From a checkpoint of a small transformer trained on Wikipedia.
Size: 10 layers, 4 heads of 64, 5.61M parameters.
Architecture: RMSNorm before each block, no biases in attention or MLP, tied embeddings.
Training: a variant of Adam for these matrices, 444M tokens, 13538 steps.
MLP neurons of a small language model. Each row is named by its layer, matrix (gate and up: input weights) and neuron, and shows model dimensions 0-255. Each number is 128 + 32 x the weight over its row's rms, rounded and kept within 0 to 255. Numbers have three digits each. A neuron's up and down rows have the sign that makes its largest values positive.
After each neuron's rows, "fires on" lists the tokens most often at its 100 highest values on Wikipedia text that the model never trained on.

L4.gate242:158192150115155091151131188137110136133157160137194082116171117159135161161138125076101091129156150067106147135176109156190069123141191140052112083099130162130145138165157138133151098129094177132141102129149060122117133166127104165146198082132143162088121134155063163086149124128152122091124178136111168128166114151139058104101178097096138126198156105056143158159131142107060130124080193132125080125167125130117146123101181087142120118125101148192168151181153139070101083091113091111155154149135152134116121091144126165063119070167147168124049148130136115148145144175065117162106109146098103162096120129101063143131122120107087134101125107178130159164123112083103115051137200123092094137148118133153139111160180156137146104084066135180123082143095115124103119153120109
L4.up242:112169141088119183147133096073151077098134095168105171087115114097161087107152149031148122139074077061169163128083145080189144136089168141154123114083146149128148079117147148146122076182085112129137162109142124152148154149136166120135169148109144048100091108119167157092204137140157142082142097124110144133138127100151121124203136117130105120094113153128109132147075172117141158126124108137153098124170067116116096092132158119053089103124115108118138135153096094132152133086117105132083164181101155129169125102162088153165147158155147101121131124171067130099115181145115086169160123118144182210168119067113113095169128122104136170175154074140148121061191138114121158104163135161088118095181125131092197096125170108092074138113109132178105111083098075066145139117094069
fires on: "pl", " Pl", " pl", " Gl", " sc", "2"

L3.gate254:158156146093176129154158133160163127147153174165151156142130110081163076137146154104151093151144104109129072128155137122134130122134098113167140150124118113124093134107111116118130115151126123165146209124155123155080068068158165186095194139146218152069142159137119079071124142203091153028157176158136130108130165104125107134164103142149115150126135109144091132131073145113114152129115074153180125116194147109170125181161139141063136141153101126134144082146147102022066191118150075129158177169134104128093062178078173193130117129197137151073145108097129107163095125127129115104136157173123120088158131120136155168156077150087097145184135133145122105119133141116139107129196086121156193129169123117085114135168103112157067156148088114168123145088151163161140122093105098
L3.up254:157145169155145089085103153154158202164138107117121103141103136133117139153079137131186144157158127197098122129133139139144106214132161092143075104100175088152081098148108142147095118118140102154117187071118146117104115110145177200167117117151143098126089137139146065183092191086113182103125143136184131124136166168098178139118192119109129179158171093094165198152109129114148160193098103130141176118173121135172117084145071149130099162164119161177138128133106139083150146087152114123158138213122110078127143119134125141125117128139090179106099082100121120133129155059125094114148092119101067086043140171162046162143156126114150110187138135102112144158058105093101164182166110091090123096143144119112110116114103144096121119108120123136169186169069150139180168144086117
fires on: " pre", "ther", "A", "end", " Pre", "ced"

L4.gate230:160128141211090149156086108126118140082163143136076129104104128162182106162082114112128124135090081172111128106063089149122143179134156124174107130111126186111159152144132118145161146101128111176082108160156113111149162115158152113136135149129133147110123132106111138125072132163121123113149086163157140089136194166094134134162083149163094116103076101136073131197165122142124101159159094149204130136165148125121161121122163189115161125027121063130117177143150083191078189161178102146173118092133209169163164114094132117157124125086108128136130159134130130109083096185100082100121114101175074118152242107160150128150154094165129120142120167149134122092148124162130118122090100133106168132054106082168140133148154160146152073111173079087169154107147087136182107056136097
L4.up230:150077127127144199131170114102090168102168101140161140159081163159102117137185125096119161093114139151135100085187151140172148092138118097113098063112136214149096128098099151166199132130137106188127130183160138166139118101116137171139136147088114149131191154108146140118088123167139137143107139135136107085179119131090071173116112122123121136162135154156174050119137107153137137152115110126114094138146109134111139123188149136160137109070098094125127126099096121188132103177189126094183113155171155113095169134107085135208077088188139149157136165137170167152113086182083111124079111133137185165189170121120145190107138142103078192147114119118138161156095142106082143149113057109136130145062144074120103130145094107140167109088171127115176084069156079198084083132076141
fires on: " lead", "ad", " up", "ur", " head", " back"

L4.gate202:132128149046087062147099151145141125139137152113146123170067117159150156059123171089152109181118044104184137101086135124112178132182134085109114174126181143138099142127102097126117099098083109095118180156133120171168097141132152126130146105091124134175179137114133117096184084111154103149123160146144087107194130139138107087093188120108130131145127135077128113057123157133095125127135126103161127099126099090151141158186181106158099126122150128175164125162117065191131083070129118019199154176112114150136103152117187154144165134149078131109103122164096132075161093106143142147195142103108157145180189096135114093104075143078133147121153130157115152110100123064156118111180140099177175107140112125108117125078135121136151138151170117095162156242136107122165121096116156
L4.up202:105108163100120090135156164096099143144131116152150104129127109104154145121095170084080194150126083125171110080176085122081122141124064120052078152113179162177091107157090129122166091085159106145137138151121127156127091100179172118187153146098139114149146100087127143092109223057005169157083158137079135120186155106138084129078162124114132088137151117058130081104098093133129163132102091180109155062131113166096115168174107100145092108108123148162125152089130123140079054131100121079124137099132115106102061119183145167065168154145137109120145119120132102090152063090165112159171110061078156112081155076161146069118092109139096091141126139165108148101135103132161093113128143128137149123127098160115118098146062100133144142136128141085150157163178120126123138126119137
fires on: " \"", " imp", "\"", "-p", "p", " App"

L3.gate165:116152174059126051090103122196076117120075120164097067133126175118076188153202122127119133149055133117139165142159065166152153089195197129174087154119065109124113149109155047113140162116114051188077092134159186175146088132139171131119098139090055095151130057106135154126180154133132067110100121118129159101117152163117140182124140106131128139112156112100142118162117106103102127161124096132128132175139138113129102107161136131099101131150159145107112131073092103152136161094163144138138098188182119193121105116092122096120147113124185132120131105176149123156157114162069150147094103136162118149127142105171108134136086077126120138149137162146082133068127133142093082151117136188111114164078134119232135140156146147126116191082158109146112113109142117147088098182120139
L3.up165:106163142115132170156195171148121111203124108153077135095118160114165161106120107118077092139140145099142100168060129137162094111117185171095189063137140098105119122107126137088184106101177102065103106136178147130104103167138123140207117143088130142121087160189130098100091074208118184104102153108147106156111142108115146132107126095153101131112204152099176147090128155103105134144136118079144138118169132064163113197177122155077128139150096095110087104114114125097152107126153113104058145162189132155168103130112148117123116143132115128115147074157088072193115130078138141111187132137085114053099146203136117105103135134164117181167081190112135160069165130149102139147162163131120108065107120114114166099092194070134140205148104131121143153133179130154152118141129132
fires on: "are", "ry", "ended", "ri", "re"

L4.gate291:099098101086104185134114113158153121146117081116122175144115078098059198065117150063122142157095139131081155085103035117130088175140101125122146123129127220101102120083140088127160081119074159116161130102156152175084117102153128161125139138132161153083127126129135192120156139132114150089124140165148130140113140136097087110151064135109193099166130108127123163156121159074119188150161170175123101142206114129131131123212138180177082153220096120139130091140140164112082192118107141168083106158187164060128132122143101117144045166126115096122094169157102133121077178069167156104098117134101116139164179171140171118135084106135152141161135101153137129130076109126124170128141067129127129110142078100134121157121110112116119088158171091125139148101146086171149102079133157
L4.up291:176112152117082127153120136095113193095112171190111147153089127102094199115113157114104123069133150172151175146150079178179145172143097162099107159125112128107116113178106141121115168132099185081184054096128129178142134141166199163197133116106149162101140050139134118103149193091127148095102152137167189070075099123097119148068122121116139116157111116135089151131103129143184131124136139133092150122147106145120121114166142137132068120194177169189123140115118134150124154129126141206108118147201112056172119122116146106042137185131090104133090194165105116121104080074129099106163143084114089132158132212129092089126131167119114142178103122122029155110103127104078139116108119135121116147127105134140119107082135138109147100161161119106161183117139130126197098115127112
fires on: "ear", " second", "ond", "A", "end"

L3.gate242:158171154142171117164151118113233107154182115089129133130123106104096160141167124084129185113129136081069178132130126091084079104096146143103117193079135127148113143111145097106109035135172083166090196145089107133150049138133145160113104080167156136134047139131119126158148139183171142146105127126093105142086071061138106077167153080138125116189149096125147124136178131169117144103125098145122146133149148122088165126146127101145151132138142080159126137191096133103092147080085187139147132106140115078108160122134050136133180111162126121109128100110100142172181129109162142057158157154182123126085104114128088150173087116080074159127120137135152171133152107093124141137108118065099138148146146126071179182078128132050176089135111072144101103134105169085111115169140151
L3.up242:136108128129149170149134122026180162087155106104143157137115102074083153168166161095171137082144123105113110193110090105051107152148116126125161109105089200161168098110094164105151101127124103129109124174153092104135110109217150112094128101120146090125149102131094119153168107169206217150151099126090111131087119117152112110176106058068148112149160114130121096122159086146093153191087089129100122150162118096085152128156091065170113121089090070130150168147124096135093111083130131158132174117134120136100127120185083122109191092165152176133123146117103088106146115111143172122144140112162105122099147097181193144137102093123113082154143136151208138149205106131138149110078174092106177175197143140102143165103107140089136073102118091126091140083102135106118094114086119
fires on: " sc", " Sc"

L7.gate169:051145116061191139159140172158135077148153107084123210095144084074086120091173146115155110117117115138138103111145118162167105110199148090114116109098144122169127113134106103082141151175150139149131077097136140135123111127148116111074136112134087106112091205072122090121148116176120163124093128118143073159050110077097215095157059104126149109110151188076149134181143127143073134110174173100086130101101114126170170149057110094110061190127108146131126119157105123145068121132104130137145136123096166137167111141137123124140057128174115141131151095143130140159132149127119162107089146096114111158175158136082145085123087103126140128187101076080124129117130135148069077152153067116153087158105155139081034107149071124117158127158156134147162144112118162144078098164076088
L7.up169:129139153081125124168162149137107137164126072101197134114114157126068131117098103051111130171146124093104149185151165110155212141188161157085162179121095124192130147112146138110115131128182127134136103083108146177103097167173163159126175151102122118207101162145142109142157183157057067098080132118122084151107144131149122158145130094107119060083181078174059077150111120141113095138125182151142122163138121092137111118118108043144125178100091111155171114092129096192122168116142151124076107103176146205096111115179119131165107149142119136139183104115126086142152102073134127140092068110123113129113152157114114091095157118120130084132133173134145100123066104162053130150129183136150129195152135128132082184111072176133096152173130172112128127157165112171101094151141125
fires on: "am", " part", " Lab", "im", " polit", "av"

L3.gate104:124113079125107067152152071076135183135115089167127192146102125137123162104146155103148130144149151164120107170131098151156211141161100135110142165120147126090098122093116109123119164169057162095160147162097128170170103207151178165153146156154161160145177177118116144128123109126146128150141173111129151120118145143195124143113111119120164122198144075093070136139081143153190036097113047119087181147139136102138081129140092090116124129083080107138125105121160181096091100096102166096138144064169214134162104122129129102140106089178134105137110140119108098157148138083143123101120108135071125088131143132146146152177086105177130157132127148110142125094186133112142125152118199146176193097073110107153146135030127081163125168169100116115164076076133114165136116086089102
L3.up104:075154102126104122120086170144118141121075140167127135125160071136148114079095140069126131136098120130101136134186134117212172136140194116151132141084055105087181121139155161133122125215122133119099122096125118141101130133115123109141113133107083155093128131111159094123140083174125081118094135098184137095077109145113180155097100108142125125123121183098126108114149195122159117172140096116112153145127141100222120142126071121126154100149211140094094122145119123172156157085095115122129115123136097130046103108123088120075123113071135098123148154186163188152163142132117108118159101073154185145147124124059131108166038101134114156092129182094111120105078196151135141114090102154105083183134111180105084104119205150156113124117156119145096131132166177091161175186166040
fires on: "ive", "ary", "te", "ated", "ided"

L3.gate19:112133098045173094160170111113159145197154093058135157151096137168145152095135119061124149183113154113161082098142077140185088088223123087133156150128171177174081121133126159133120160108198131103132151172185087086109118122169143160100156094138118223105132078114081094079118099131118103100173152137152117117127095110118139188124100104098149117100082156126168073166175145124103120108141118114188171155162092134118122150160173112161204154132088115146135091143181115126117112152146073116152105137164126127185161151072167166121093140189102135096139138107145104129127140133123100125158132128099133128073163060074122185102137105143076124145118161187114110066143121168136151089164099126128110136142075166081094164105126102100097145129141101118107129069141123149180130120163074
L3.up19:103091138106130083110208120163193089173091091139149125069119113200077166066082143082121165163114133181160159148153084163140080055192094092122124154137162158122111134115152159149124164087152135089148129137140088108113086119195131104117156096148081178139165068125127107121127183076150088143175077133170112066162115139118168156120109137116138143141158159121161158167184136159099108122180127140139158172161073166114105117191105106118139130131158049107097113177111130141097145138180120152163115104210145080130166146088140158122104110194096139155113073106176166132098149171106171112103098136126161110046147096094133164100157136078130128088114159123147135109120154153205091078094123107140117190133131127123114190126111129113111127105130111131083139095177122148172138124097095
fires on: "ort", "ack", "her", "way", "port", "eat"

L3.gate216:137120150081112140114109133103144137117097139094071158085169130103099159144117115091104094155173129083137069112109118101206146099061152122104124139099070101111165151104123091078101129135136115091130155104126160183188107112077091181122053134104165099146138141125157077171183125162099126152129148121095091169123085145145181104053111102154110139111171196137077132127091167109107140128160072137164141153120123139177119106085148166115096143151132155169142096045098105127108123092126081146071118185115146081162120116098127129135171158133117145131098085187102173127139156117150172126071211107104105153139113147190118108128149134118130082163144067135099127055112151162106106134128109145120098182134169091140131113183236104123118175112143136172163111144051123161132166153148062
L3.up216:154104123124114161138100139127108169114130159133156111141118118135101139160087045095192153135134176127103110112140168131111113124117105147116100165189131132110176124102125145108169174049081129155127120115090163041100100111127143157127197139106094117063118116085159116130120146095107078156114124127062131141080140104110131145097092170160150156094068152153165105142177145170167177133136160107150074158059103119100156116131094111177122131134155164154149154083159180173158158142107125143136136139144108148144087157131123092116171117135073086146087169071152054105130072090115154220076120131111152134171170126155142117120114036144127091117124124137169147179125125193098099143143176128146172145130182127167067170109093168229143138075089119094120098159135151139064157119156137
fires on: "ab", "ent", "n", "am", " Lab", "ern"

L7.gate141:116127089142058155142146101117134130100080139168156177138150095134098101138192171121133101151093090157178157108108153129181186174163160136101147141129087169199161123099123044128128104176079156141130143102099127175182157143162115126106142109120172175141125069137081140077067146179146084099096155132071127095148083155157149095119165117116136113154118133079132121153179074103138171123122118192119133125134117112077113095145148154071103140155124147151178135160106125129142154126125148124152070173146150113064126074131152166106208150146149118132089143116120124210174149093115090161143072147113129162085105138094104063138129125069161175186129092060197133139130079134064095116158112079188147085109120141102173152144141129104071146145096103119162111131132080152121171137092169
L7.up141:171168119150143139109108159094159077150122101154161161056165148157081121147158072184145187162105094181142198090158142130183120214155159172115159129141116134108113150076153107162130154160149187166101136164110123177096137142157067093133102114189130193094091161121061143187145069135145194097109134109145133117143101155158090133134187098114117137073136145127158106143149141151127106132187110166178127180158129116055136155098159113103184180079090130179132112093158166086088151154135139163124117129143111145153131078160104111116174155123199123117026115065166149117134125113133102085176108148144142135153113169123122121120118143097107141089135167151161118146141095144106139155117085133145068107127063147118126132131128161141104114140186124170138156098160134156220130091162130
fires on: "ind", "and", "ad", "ip", "ond", "ok"